python train.py --intermediate_size=1344 --vocab_size=30679 --bias="qkv" --parallel_block=true --lr_mult_o=2.0 --max_grad_norm=0.5 --dataset="wikipedia_en"
MLP neurons of a small language model. Each row is named by its layer, matrix (gate and up: input weights) and neuron, and shows model dimensions 341-468. Each number is 500 + 50 x the weight over its row's rms, rounded and kept within 0 to 999. Numbers have three digits each. A neuron's up and down rows have the sign that makes its largest values positive.
A block is one neuron, or neurons of one layer that tend to fire together. After each block is what it responds to, as a language model described it from the Wikipedia text at the highest values.

L7.gate236:450465324442461499487550457493511523453449500440538478588533456407573536526472610527359480459570499516554501528485435452402417489516590404411365476494412501475568519515497521473509469472484479513585496535507413564489560459526505408445435530556500479446461485460460471484476469501488440451469469541467494487438499375452438597479528526513479541422553505509583548520477510416556376560497
L7.up236:463574504494508503637534502507517517473622439418511480504483406494470486527521461487552568472456525420535499461434415413518389524423505507430451527449453476484465535519613476427490544516483458456396501503545472418529449490495430472386584451523439526488453460491553422386536428602524446511447476509437468541392504440586535501458482559475458493539513453488496436513428531463640485473495
L7.gate415:515462557613561429450552528433487489594558510503581505545505470482511502473499473537491520424522492474528498533453544487474515519488509600510594514518563521499418510546506509470495485445461531528527556510586532468504543500495494508504592470567455487543517527438476540524504480472488431481467537473530546405528465517480520510480448629437583516507510461473522510525464478487548462520618
L7.up415:559513514534522490463510480438416484563521441506492538484420546532577496509426496495566549532522564411516455390471446556437511507508544499553440500542430472410486577479473474500394481490465496490542478478508495530471603465418471573582419430476539580524415479542538586540546519505481491493511524475457420508373518511501505534576541498488463559468556506509499614490526414412483458589545
L7.gate428:538511482446532441478563571605455486469470481542454553582452551484469407477477488440477460456487454487509462511440520589596465470529550549562482476542496414507512532470576431461532383389528504413405430452441410484505594542452474458454547597460471542529526502454586505499511468573461472512473562498489448529475501568477518483588529507478452542456525480527471562496441549517567489404490
L7.up428:542455434458571444471555518417475464551494570545450532437524456532478465531497535409506529524570434489543515405512509495473527483545599563452491558544538418502542580507530477388363518556470447557461499476459417613485629605482505461569486565459548550557437396489505521442596515436485514518436492450402534543411535618552436481449493518456598478452560499461509469409458449510537512517568
L7.gate846:455472526514494445495571500487521515512469512484590472503476492462357591363552517468498555471515511524479553456548484488558501465461545500535436585470526462596509403513420457486561527467445477458511487582494461477538525519576482466511470549561510507473416563517566546478550423476518447495538541461421554573489583538486461514518505573552482504464524420437449459540535537508498494527473
L7.up846:519510474476556525475484556465539531568579521481521461502511487484550491534474501467529521515529523516542516549472527470543510423489547540433550567491418450522513523576544534503584434511491542591575464535524459528521657516571539548571519474460497444485562457433571545482466488508571370433547530480537405380554514588519467476434534468422587555549465528515517471501601489568514448458597
Organization name endings. Final word of a named organization, team or group, or a generic noun for one, e.g. Whitecaps, Records, Football Association, the club, party workers.

L7.gate60:448527499445467506549521495541526503558403502510496558584456525469497560442561428495573596500476531463478483493485600478555534528485532540566434481587487565453489457474489440525465515584573524555568583488485515536450544560504481462471465469460479442462529405404534472461523473467479439467516390379485473514463519486515464464461431477391408542481561498540561564523507481473535460420516
L7.up60:520471448544465487490491466550522476459534401444401573530507431501462495621539457513537481538424523505509466485484535441553583576447497494480492448504522502545600528507516460480507595516437627495579563519577567476556493495544521573528461375531453493470522536483543606504480463477540489416511575457502478520472489487480615445436499451514530474487536516491442446557556565489450530556470
L7.gate444:458489553515450465461504481483534534493527466498477575545510469489568491445574578500498486539562551451525474501503510485527502482630460502518480392528444559458555399517468499473461487520484483435508448547446405435556420480584527529421451544484523443497529462475465556528404478552518478446572491447476515475509507540587512449489395433443430513499471472455552409583523554517523507443513
L7.up444:448527536485549473438568544416510563467517425586445678475476458458627626459567469458550460455446545470547599452554646405471476419531460531563559503385487474453564470594443574581491475497451430540526442472537531521506417509562502560359526463480543460517449565557502474396456453514597505396561561581464518539559475473534492525432459487431466475567491431496536505444566474627515552521482
L7.gate499:531414581363530535446462496528541492476474500581462510537464489497489421576451464511525552553520511533598541505536476447500468583495513430520519517593574464478441532504527396509453513494465471524450401483460519503525376459477489473489466513431526561602503467563526512452466520518505589411440506541487536474490617507555572494506495499587478481489542507515473531427472482525415486550584
L7.up499:451530475425487536500507500525564519472540493486469583510504489426487571432548567408503518421391523551605485451471581565546533508589408482459461424547604541440402507547460564562479557531417552619542558447462622519344499433546535527493558517454588550639549456545449445572440534550441480422474423514547532451507543507547550564515395431598529429518526450529546533483509501560520469481484
L7.gate1113:488482469471481480425447533498540550551452466428464586485441494480470478457545504453568524512447497562581573426583545433479462564593443578469457460593529474449426513625470401490439412498533514471491481403423398432465607553605524421513424487462496501469502522500453575466488540467518442499513444558438480514556500500445427435535498542473526454480557577466427475465473467572573463499470
L7.up1113:497496438536551635425458547547541519512525485384494440471534499448547459452533489436542546474468527483516523500462502488550392580478413528518480536504562539440482475527477513523554478479517445546540486385504447509525565429513523442530465601437518563541536499533432511546423576497509504502524388554516434521606493522520562523427507440419481500574497563416534581515485437550522519543550
School and language nouns. Words inside names or descriptions of schools, school subjects and languages, such as High School, Grammar, elementary, grades, English, mathematics, Hausa languages.

L6.gate44:574545570556422532509508597453444519462414430453406480559508526470473556484443538518467535522503536539613500455623522410518538459555482593549514492544471408507399561556477484572491515485507570474515587507405488493413478564620512439498535570542483391457456434513484540533461500477536541398526496468425543486575495496455490415440640446543537475465443445480535564481524463526394503473550
L6.up44:574525458457580531468555530463499502501510476579586539498528634438477488541507511515383532547496505449501438470550451521580455575468492502445484382562470537502464435483532509523529599469536441470518597543463502528573465466560463581479535399486416492557496510504538509479502467398612472441500532487560591617477462560506518456522478454566516451487441540469540499422496488490467532505416
L6.gate112:538568549436532543531497548410456431501475556436457512438469433463453513475512486508509611442527494483507591421540513372540437544498494548555610540448501533501471434443481573534482422501427449587549474496474544513555565463470491511476509493454464495413509489491514498511515452503477482472577536503482416441555577392537492481404505513522474426501387519548459446483499513487454506441529
L6.up112:431454422522469569497540495499458449576557537451470495463540493579588486437524563469461518468481449591504489485466516439523463500449446511505476528495377462461410443461532546494553572449548512464426524510467571417538581427534470464543536484525423518489512557566468473557617449439479518488488498475443454456516520504551498559498552499477478543558480522517462514520578492506499527509474
L6.gate1221:529519526392537492527594562497515472502392521533571548560475503585488549448520540450477597501597550549516529419482438459511463461530497586588554418444446450451494499507417539484477480466545497525486533538543490506499444427477570603562425540436466501479560528496465560545470489570525452442546526521488514499545476572493408570515539491538512512500459521514498536469439493473534540466442
L6.up1221:596430477487479514511465530482574481383638521497501551466486509408468467470593515474448571481426500494529465530513525526545489498485437578485562459580515518477597440559518491530523503531481519527545406472450526589462581456503468625508525552496464538518442462480584452509492411603449402480538522459570556553404497461516535543512551504482526503583565468539414525496461496562470591489457
L6.gate1331:465478566462539444531524496420509492432571523585515608555474473472510499421582527501450606522457531532533543594494497491501507508572457520457510531537530528500457407438534500504437473480527514525540502494503472444448447502450457536443503467425454539489536531516536547427485360425458488493408572504472488426471601435508488597547455396602450500525536465554458515479520539416532470486410
L6.up1331:508517390619520432437469482517572521438474481532562484435473524490525555482488509475466501518583504530469515615421471540514476461622523552483550457466441518559512517520545455459394475467566483418477511449555471560430418501515423559574448496417502441488503631486437591419531500530475553492446516549442447549456442460540500547541482528543428482492449498522448477456462464489477604514507
Sports competition terms. Sports-article tokens for competitions, stages and results, such as playoff, Cup, Division, round, and score digits or zeros in match and stats tables.

L6.gate391:559594523513535527523548480509438507507585502462579566449496590451599517462540540434483452565530444521484454608567503509539439559432612474426415520548504529486512528497541485601540494465558504531546492537463442485484485429471507567452442580541592475466458468505411505512508430559540460554474553458452597388478560458396572437473491474549403464506469482524537494576546430470496500570483
L6.up391:546554478473412530489538528424515546388437542455532559449570513475544500553481446432416431481537463453569474514428454453512510491525487600551425575558511458474498404544471514606611540488442548501547496387500601491479540532518502492571505510523488516508522525524424495577559519458533457515565502544490466488491515557502552464510527537501472551521473433509521435500500465497537497491559
L6.gate672:549486495554538486439470487525551590543426524567492486403524420550512460508558455515462574504498489487466471548400440500473548540457486510458441523499458514418483426618417552507477482593537558570523517509473462573646437486486471417534427452553434483474480459559550551545495454501476462448389515525440511553540537533567505546467534561427497488484440527591433451518466487496566379448503
L6.up672:556504592577527467565477553545550403445479450507533537483497388490552503439430510470481464424514516537471410497549389528503607467551456506428455526473528529542451516494637473527464593508555570553551489542523475469538538457453456538432435518458392401551506490527467504503501509480443469446507553409443554517509539497525575513477612517508484578456542420639559523394526526358599428548565
L6.gate989:539518433486431529312515412461503499518432538541531428522469479456453467495367536430487461488459442540496389554530401534541480471475551427542488465539568463462472437481538545436564523551505615445536443508501529478556584581436486492512534487552526445475590536487480509520514556603498570500501528456480523485502522464430495544519478408460517527482550445458472481517504575466502508483442
L6.up989:535456443454457514533551555430451506480435485524468447486498581474615507479470506453520516491517553418530365453539562477512559373534500593491459528408535552500517504560437441515461549438530549451533448528487492466523462505512586375475505547551426559465581403431537493437475556476465558510470533485519469555465515497536522486498510534469574523578408461451580504491513489565595498552499
L6.gate1034:581464525474515547385545406536565461542600566455459526476445480454399448525399539493488492506531601539408474564481492603495496522452484523450396555592463574459532420493526521530643611519437578523509501433507441488479549563402465556443468575531446462457507492477566531475476423423473372471467448551441455540553620491507535572607442457416467483488574448433503431443554486451524459454498
L6.up1034:499458570475562534509457468509490476527503523480560501405543476446453531547417513548553654519552617442455473471492544547436512460498506516490383546545523476400508463491570498566488529485430538523496489445472455489599541593449507433552499421528516512509613500536590583461508486409546563471549505477408426513495509508450416520591452550439463509444439442509500579405563500533524521563599
Team and unit name endings. The last word or piece of a named team or military unit, such as Lakers, 76ers, Predators, Brigade, Division, Marine Corps.

L4.gate152:473441531484414500548554591440485487448498511400467553543531508501516580450526527502549572524434630527491521492584507597528569599475588553487482550524432470514489552509553478383486495490600547602484472616565465489445516553511481533494519441455446446491537548519520509501476483410464470568556643498482469520565517516472432554457444413624527518457559451551616413476582388474534506539446
L4.up152:532547528497552487468415476506514470517443481499483542502519453417542468549558534560606492473544463498518463530439479494682507586603458529496458508448486491413489559515449493461497531473546408451541525436474569516450502501537510517398571494511472528541544548533540507610410611561456577474579469585503426518536496498454528482431556495495559435491537483566490517415456543501493471528616
Token following a proper name. The word or number right after a proper name, such as v in case titles, goal minutes after scorers (Cook 43'), and High in school names.

L7.gate42:496506429542580522516554469528580592435537456425468389375489496507518479421498577506448437434569395532473462482514574499550503495523455524477425520471538552489496455549582513470478473497434464512543581508476484500484457498519427491466426595606521460461455461413475508473463506506450512524567536485495532476509512503500478454443515519584456578573531526611449492520539494486537420556548
L7.up42:513401438500590570632541465498462525422546434488554438514530508521471453502464508504431512444478440418486488526507531517556513602527561551539483459565561503500484455474503513470420444476504521473477458543533531483559489420526548516449484496516515539503508394479538460515546527566501496475516498468502547420498543490491400513432546495581505444484449531584607569416520552582591487608524
L7.gate71:488543392525438548510506439552545552507565408471506466534531509508488457475534462491484456469495541518528543430475451553480575528496559441526490536522470415441529494558533580446544575495537442470501527446648534525664426484441572414505512503420481526490553395598508529494528422525502564450527550494474628445503515509523503412509554572520446459550532600517555382474445477505436528464506
L7.up71:508531430459482539568540531544515534428459522496524556451491442477554495521540419569416484473496470476490484545475566564499444510439505553493615516404380513529464466512522458542497378482598513455457541379490515550500548541448495465460513505527442547520447448448446480456539488564471547522508453421461454497553470474467447440377485483516514540533450436515625534429497557528497487378601
L7.gate838:485520500479462532455523547523495552522513477559526507554486506519372541456575591556532415577512480547536522501519454617479479526510513511495494528516447505457542521502459477604479485460481479439582579442505543445530495572579553441513555471417527503549490462503446486487531600579460496533461476415547517383542516552454433454576577573494469381526462484531471505514557498446543421505684
L7.up838:450447603582560458571551521427580437510532555500470460469498490456573482431590512550464575454444488516525435548460598604534467515517460509501442516441466547452470422602424570580493493539493519593423446553455578563525425620472471438513523553409454538489443462470452442469535515474506501560452490613559527425431513460547507467520496470544485487506480338446555420505465464467488523504482
L7.gate1166:488484435524462572480443525583597449526526545526504482480505540457489532454537343480514420464601504437511431514487462522484415414529535558483472551454481434520534509585477551500464570451561466459442499527529505557501488481587490525528449503515465536573530453550523538547494490545589587537435403546459498484386483479499526525500518529465396548536584450456551558473531440505553448546538
L7.up1166:500537481505505458486495582464482448472442365537440447439503506426509486483492503487554498489489530437432546543562495479536477504548550460536516495486487538389549459477559510535530515477495446530505539564474555497468489419413567581520510454408540517473443334498634486560541494559459460509523466531509615552459448447501562515435482546504499553468508492540517429477449524432536415439500
Name-completing final pieces. Final word or word piece that completes a multi-part name, code or technical term, often after a hyphen or in lists and tables, e.g. Transit 5-BN, inferior frontal gyrus, Sekigahara.

L4.gate1331:554454379506504526514542476487507534602495495475489497534543516411490587512538491461492568429546450620404404421378504487510428574452550487563426519561583469433621541482485441405514594459481411475486581536540527556580574521459549476544544612533539528467518417462476501492467536494569432480509480436539546448595444465397546509558503492513467441511438527509482527510477439514512504515519
L4.up1331:554548464412580560496601463561519610543486504508554460488508516553507546453393489528539539522564517506500529559427524495504487556511454524511549402524475417478491421528529485527486470475492478400504486422542426444490550508489538371490482551550570547457449414531454580535470511482498424489510530476495515507464478450478488535478516495530547571459492580451509586526489520568465432477597
Word-final subword pieces. Final subword pieces that complete a multi-token word, mostly proper names, places and technical terms, e.g. Fus-arium, Sim-ulator, Cro-okes.

L6.gate723:539416447537411508468480418465457479474555526525440485503454525543457550484536547546607433454462448567492519561547534492524497545553479555440493440530530467561459407505543547517451572482543558537579495548440453463489516564509419549535527514591501445518462567488598517575557500488435565527482471426497576399588467448533485536494507618538542588491522522481479480445513500531475442518373
L6.up723:427494504495497544459576438566483453480453485491509518465482499502534526460535569506614430542563508500475427504544563357655458541477511554504561503532505460560492491467565519558503532527433521489586519552492548496479457511585393557535523539420399435447492512492580513529551429529444493554631522431480550422504527509510489507448500531506496533516497561529499513560444549477507539536481
L6.gate974:580464475537402481476521462568586503578467478453568540463596432506526471498505588557526477519481544548432547551491538465418606511541518495539505491519436500526488477606474494452542588573415505490486577501499593539529513502562539519478482465497554505548523493582487436525537413441557439635585488474556587439508523432502469545522494511516446472513502451471466482441579516518567559492488
L6.up974:519588397466528518511479399456494484513487494469486481528562478532531441455527486512407446367490559496407543594449454500488567549454541540497522489470479516513467457496384453529524570490423535585500474470464497443455511538528441496484467451533525423520545565518567549584556431576528487514550502512452450512468520457452421534482516429530468533459396516493485565417527463543466389484503
L6.gate1083:517533486411526598445504524522568524456549549518522536489480618509534471527444557487429523517477553558600506544485510529547534551439384486458501416460501471541454509521495443537518486548544518515526426403418508555495531430490443567563455497552520453419455489519457533611428403511450493446570467531511491466563487505432476445535493544521588440516539467528474382482495413525561490429492
L6.up1083:480469489530415497408491437480453520577516537486626520445561441592524566435560562568533538456592480503521482559513457599543531494538522469553446590572472513416541557501411541628468552502545566454419430423510559495524471527577472436510508486559507488585609404435563502492464469464505439495451486444411503411369458419471409494510548494477461510516498543465478504428576497433542468462521
L6.gate1272:541524497545482560576496416577494441493439412495455532454467577602478524526581475574477467508513553487515471546550543447453494496492404450507516549520501531498368485490406461535501504587432586472452515542560469430454517567487421423690461522485466583539510534479536536423453532458562459511482604436526564542485531394411462533513437502526472465414535468512493515637488511491501566530503
L6.up1272:502574520542523584523542550523490521505460501477487559395558510510583452507417495416574508452461517523406504506487616486496503431524506579548498563504466416480466485503407424488491476529456547513556534432504489454505573436520531502543421552404497529426514580452504458513527486534433529427470492440459544496583544503545526495476378514503494560485498505585556434455504540505552615458507
Plural group nouns. Plural nouns ending a noun phrase that name a group of people or things, often after local, party or a number: residents, workers, critics, soldiers.

L7.gate454:470464571490502510416590502519446498518464514478429478584498560590532450493487417437488490506452547485438467430481493485506466510468438504541489561529370552574421514557507494459465532418447501564482431535473511497487481604539514493549403513526523467490569466491488541509436603528467514493484479500515509383468562547463495450512547470547440565498557526453494505503452537539474458492491
L7.up454:550443550432570463512509514554506478448527409483516507490475528546454505484491580504544536482465447520521485537444435459467472447423486482531530542478596553452470517525599533451624474557533510484480517508514562431460460524341464543424489484460523517600488488478543566503506384527489511493442506470433528565500551468540574574502505462490519473448416490589454556471503574513517565483528
L7.gate483:530531405597417498502573577486486512556565501499450552446440528348542547586460312457497506433535470450458514488420471537481623527448586480427523493551519538473591505578427438501464619533469509395523460443496459459470544508490507429477493535461595488425459465526483565448519480506475498477449455476498550511483474410482494612452493565500576555442475560419519489451483543516527524468545
L7.up483:512518548481473632471482497554469495479393552392493522583486459498587486513523404565408500457499557502467457470524446594464492490531476501584461542499444475512537504492410507455485391483470531538410540552479404539394563497538510525468452430491606476513505520489480552419445448416519600469410491535493483517523561453491532575540512464536535454451533502479570681546471502458504547496544
L7.gate655:518461468465500644475479488444511507403462501442498520527569499586474418496377468433508430471446482470620542505498543460437459398547524570454502558379407454519486489468471471525466557449514491416487493493527485437495467511511531450462485513550457469548553469530600439406409536531565429457481538510453500481449551452623500496518476477506533538514481473452601522541439544581527494519444
L7.up655:473449502508411450515567561483481511535554429460495549497560556504568525535402393524407483481599505534431577433572539533430518498609389496371492538530513545500464532420456564578484543494551483483469485544538471484539464521477524511455500600483599537468502438523545500423552484538559470491528527475434411439433507491507486471510516455599459521539475561572553554435505494495404534447520
L7.gate967:551486508576613459435490513454501495519489490489520516482511508455503512438484454538414459486398546481515456471517517466502480525504477432494508446496511462523492491537466585461517431523432535444470480510527497533597514456578489537513447623503464446447562472544577507579468494510519437534533504537487420410493539574549487428499455631525563572464557557437496486473520477536543481510493
L7.up967:528493546531478488477553446470474479468524512580546492461531512515477535524450531558513454513472518528543526465457525555443426460442472535486447540441555459470507485560467536511514505435469487502472521415464510498617470475445456534431568541454604612564536458449568551476490482570423465560428441506388529565488540460540556491567529480474521455394486448416472445509554560500513548491485
Human group nouns as objects. Nouns and pronouns for groups of people, usually the object of a verb or preposition, e.g. warned others, reminded people, listeners, visitors.

L6.gate436:564608497476448486456496547568376530512556432552513492467424548570486503486445564513517520451478489552492462399496580517508524522487454544425436486513431587441607468491547457528492476435564570493578441445508533466508459491461471494440456456465382567481436417552391557510418492403450569488506475539525530549509472570487483545498562563575451530539422500494627480435402568479553501474560
L6.up436:546512477512551494472497518500470524468540544536554425454569559491434486475552634515427472471527505456545570502450541510428579395564517561537494537438495490518527464436511553539518403483501556493461606508611386550564489570492502525542508548574447501559449531499462529553525536514526292408528495518479501499480485576506453491445418547557481487571483544438508490516480458442388424538487
L6.gate462:516526509570656434475456468463486563466611600551486431457521452504490445564461583453417420515525494480476486581530446376530631500462480492479436430466507526414580371475531520481487485456530438443477544503505487560528533540473520415512486446448541552501516511499421526460533451480490482552549471444508546393553589539482508548511504557504499512557527543575524473604499443536458488511522
L6.up462:416405523541424546481495550463421553483484499542531505496490521492483419497420517473494533496535445476457526588461499534422642546561456471486547458363451570515477526471434520529516566523526540489426430417472516567545515509516513554496541557478469526494537331472504467540540413463553447542525496426571533389487515479553508468486482501485446500583487520470637510578480474504411516473456
L6.gate511:446487454516531598485525526522506496511560481431476456507457506548559498481544552553438537518495591433471562497457531515467505499499597423537439521496538518418567545434478495509574536530480502542534476487481510525534432566494577433523476459508441512468526438467499473532564507502541521546486504478497455405541464528549506554541633515452496483525458479534516418620436635417568616468485
L6.up511:472529547523493507484545503552575497445463474504498613458450500395431494443545499466482576512456453495426537558583528520473496528484528549507421564415483487436474528558564387533443411510493459460547545575528485486486459599564527577546494516492498464528466475452492551467517473570540493430478534554485583516430584468469426504454633445536524474535541522584544570527426464564398502434489
L6.gate803:504447472494520523494485530488520477531531550506414422440474462499415542547538579503559439586457499521543577480498490505474499501556514462503525521555458608415590518479403613458427599480511386509553517544490584451591638601494471504420461453565561533467543434519505533501538521517479520524525404472472533463443448484509506514454588586556478498504483469455479496492448465441501412462456
L6.up803:573488407548547499537511519497489503549514476483456471508523480509577525470411605481428484518501418524450428474465551498439541518477492486543511601536557499482562434497469449487491487416543455446502534431520531543609477545496487511544501459537532510521507521493379515454495480626427510495507494449446603533536525455568363399541617459514523492461448417584507451561455510540505512498498
Number completing a name. Numerals (sometimes words) that finish a designated name or identifier, such as Brigade 73, Bellator 211, Flight 3456, Squadron 6, Lake Victoria.

L6.gate187:456520437488507415531384397500516473555482482569367470521549537459492484511436528523446431558386536556474466378482381433520494462509475504494419499568499498549521527545502531391476531502503561561537436482465579462550613489546473469491561499549505517545530527533572577530585491441498501456585523486501521533467446454563488538353631469461529493492609577545449424488498479445470484449518
L6.up187:405458484551453483460510610439500404436538461455380551572542499495503456513515544547356461560523482507511513421494525591596571582484480519464515489520554460538529521526540566592433517610502423486485501463566444516514544595435532485423508438472444606510596411553557495477458471603460427495541562425480526565386533464467536491540560512474428417525425661562394597457547495542549527520492
L6.gate527:492524552391469477504530449413458456545519464521520553518491544465575449487507515480559595480542549504554501440501470467553573448529432542432508525482504464488416422524469531525417484450478474503502494438552489540468445526543559541616493583550480499541502429446526504516364472504516457438494524480540412497510493539443509560460379515546466450469467551490500436566546425439472466486504
L6.up527:466595555490508577439486548449602498537432504510508482489491467458534524523547524456399549481516538484483521392429417549440520524479425509446540518578428424537397473572447426539470539495513506540504481431513438548457433451490523536483527494500446475512528527537552495495502479496461473495583517476534516561502533547480452554583467449606492531464530458523484535586483498409477448506592
L6.gate529:516533487544461455534411545565432423528540570574460487477454465524563579544473550537508501440509553563537485418561487433510503555537574503534490419550436404377499528564447487476545571507524632554553427593392476467501531529546518461439479495604545571478536485489536519497677485473467415479474501497574376513507501433536476528513447461489458461395467525489523522477507574488559455484515
L6.up529:570535452514473525507515518410568551492516429548445475457438436486489542522502450517497379439472534561473454488452495470457528502515484520413468561532499499514448541395414602583352565526517442506481431554454560532507498479517449465554527476553488446554480571468477502389595501392641539434512449562535594469457478430479522519576489478583458468521564454407496450465414583548539516442502
L6.gate1036:527476518548417551468401487463455534474512512536483524415492535503544524498518438473524418526476471483526607442537464529426453486499466507616462450545477434476527396510498484382483427441363567489509498525522457499574516475541480499501446463563489529467498488370567583515426503428520535512487495524490621493461546466529534490492593458492526500445499480618470466495494571434544527467510
L6.up1036:434503392447529451523444526499540480576468495423450565363455465401558498519536459452409556438511512590473544479560498539435455526432495507592536580565409464408426481479540480524425417567388523469622488424483509523507533507364582534476512510540532531553473426462471510511497433392565462502534447526490545563547532476506498493408513411538520464573543498502438460506496639505496479423497
Educational institution nouns. Nouns for schools and institutions, e.g. school after high, College, University, Academy, plus some organization names (team, club, ESPN) and table headers.

L4.gate492:585486496490489491490406499536549481497571525551534538380553553564566477587450496516531518516483531538453565503460547483537524499518531525504512620585494433457475523522510514410539471475523501480524538546398545604503550491484510633529505588485467401537508485461465523443509417547442440494480502538397494408523542508553552538484506454481439489465410463514586502479555531477557429490530
L4.up492:507426530510592536485532436462478492598507500452448468499469562564563534509500465510493493509500525462484432510510483490483467552541494427425447553489496534531451534423526482496462566541424504548527495521485524556513501496481583562491429440527415584480404442545436503490485514560578510383449468474484390553511501445413592530500548516496424449488537543518507528414469483521522510552604
Nouns for groups of people. Plural nouns and suffixes naming kinds of people, such as sellers, teenagers, Hungarians, participants, and percent signs in demographic breakdowns.

L4.gate774:517514421444465337515421433511603490492450502496484526530459541545478511539482519415557507569483436526464420485509432426475497523404507473548398507541549455452404512594520577519523485527505546536508430454555457449553420534517479538531445497507467438352522482594501486428440496495438507524481440526541500468488478422480580516537432551459507436408512523400491595477509501536523536545463
L4.up774:501530555514540507535632531527533432439499541515516562469482516465466481421475540495580603486496511516520502510539438407598539595559451462532511460462476513495519531499450476425468600454517461510549439392411506427501470557474473477462482381519544474555473457449515582557520510529455441478552553511520371554525540440512463510469496469437485533512402570460466502549500504609530505485592
Institution name endings. Final head nouns that close multi-word proper names of organizations, venues and awards, such as Awards, Theatre, Arena, Party, station, Association.

L4.gate1315:487501532489487480484567532572476460453439429502437546537494603499408503511528615500506588446554455508456505429557551479407491520465512487410452567567488576413513349450516391559410458525510464497442527547520546493585549521445486512574469420559326575555442512535518433570538451474484491483560517533480465528501538492634509585603547466499472516492525544503524560455630491506474535500455
L4.up1315:451520590458415440502543515458496463560452509605429537560455546488480500441526515503490551493584546533412509514528528537515522476489544527511473490479562581569435464603503437402441525523438530480465539531505476483536680488478485488638495551616445477441534578591516586560543446500419418486561391513489600451514579507485492477540521575513596493518511450548540590454556513384494484443492
Sport category words. Words naming a sport, event category or division, such as Hard (court surface), WWE, kg weight classes, women, singles, soccer, often inside results tables.

L7.gate337:469538447540480525445483534512450538537469507492488438448497459478457473520515436501433576395577450486530495447552548488574437483622454468406518505502473555508542450570434507449464525578483617500481608521497507479531535458532475510414453563468534515462519386431554556432590510511463478448441414494549451429469494494649475362495590437496533459566491499495474585492507542549549471479493
L7.up337:539470522509500507540450568487533447488467451558478390526618489483439463495559376435513457415435586567547364423543539459537433535511487546437543500458394467462467519398506462508491531511514579523493487518586466549468504545498505467425432502416462478472524520503609473521440445512566525436533541482566546504572542476473522542528527467465510517518609507500468474451473493519515482393491
L7.gate650:495520489542516507499419509396532554543491541542457576490479467564474487487513632536533526488586540463573514518537486503552512519511576676542620507540484532516470473541485535475504451513475474522536505567542491494524525549462472533486433472498480484483479485454427510531490438475456538470514484486433549510377480457505526497477478464516515462474465434467612503478453541506471472474507
L7.up650:423514487522390497477537538326463558555417537478449550456455471560548514612519524474514522520544629475511526480643423579513383536440518530453540558454531450530483421529545424473491451471496480495473414491509609512507526436544457554571511487505536507499461466473447505550381481435538531529564537593478580430450511514453413445444524453519464432521498471414554474417599585441485549489464
L7.gate732:469546576459585408570465523534513508442503446478502546519395504463509534618542455441480456432561512512512397615527462561514489508605504440491515511481487411555473485543554515463540515498454412474512457521500485399470470440451470490569501412478545451559578523610512454396520461477460492451507521522486502553475571474485539591538453400561504530440586457514394575488554568434506526596438
L7.up732:496574460551450446515493466527548383494462485484492553440398475479481477573560538584424547519541521581433536548465454564449467420550416418496452536470495558526524550472574506595478514412429570491466545454566431529491508505459511572527530430522404480502496601441486505509487610520536540551445564526562569598497519427461487415614521457495488487533448517480512387501553499406467587442466
L7.gate985:530558459564498504527608476464508446484512446497450510480576506563492467421508505502506520420566546527581536528513455402483482486518600463516564498499493535440427392490517448428492511530470537543565552506525531457546462474421490484534503529475458478465532505461497568549473472498419483626459459490470491522441561527551493495575479422588419436555539466548554451438545453413447457472514
L7.up985:475466570534457480522514501560447462523578642487470472460463463465524580485502586477508548429513513521491574554538419495494444542553530506484489413559432524456469492478532487419464582552505424501493520568606491474582583375506540490582529464540476431602518461478549514536519460541600370430416511528496482530583521578528623444393534455553512499487491502467481539581492448461491489480479
Event and institution name ends. Final word of named competitions, awards, charts and institutions, mostly in sports results and tables, such as Open, Cup, Games, School.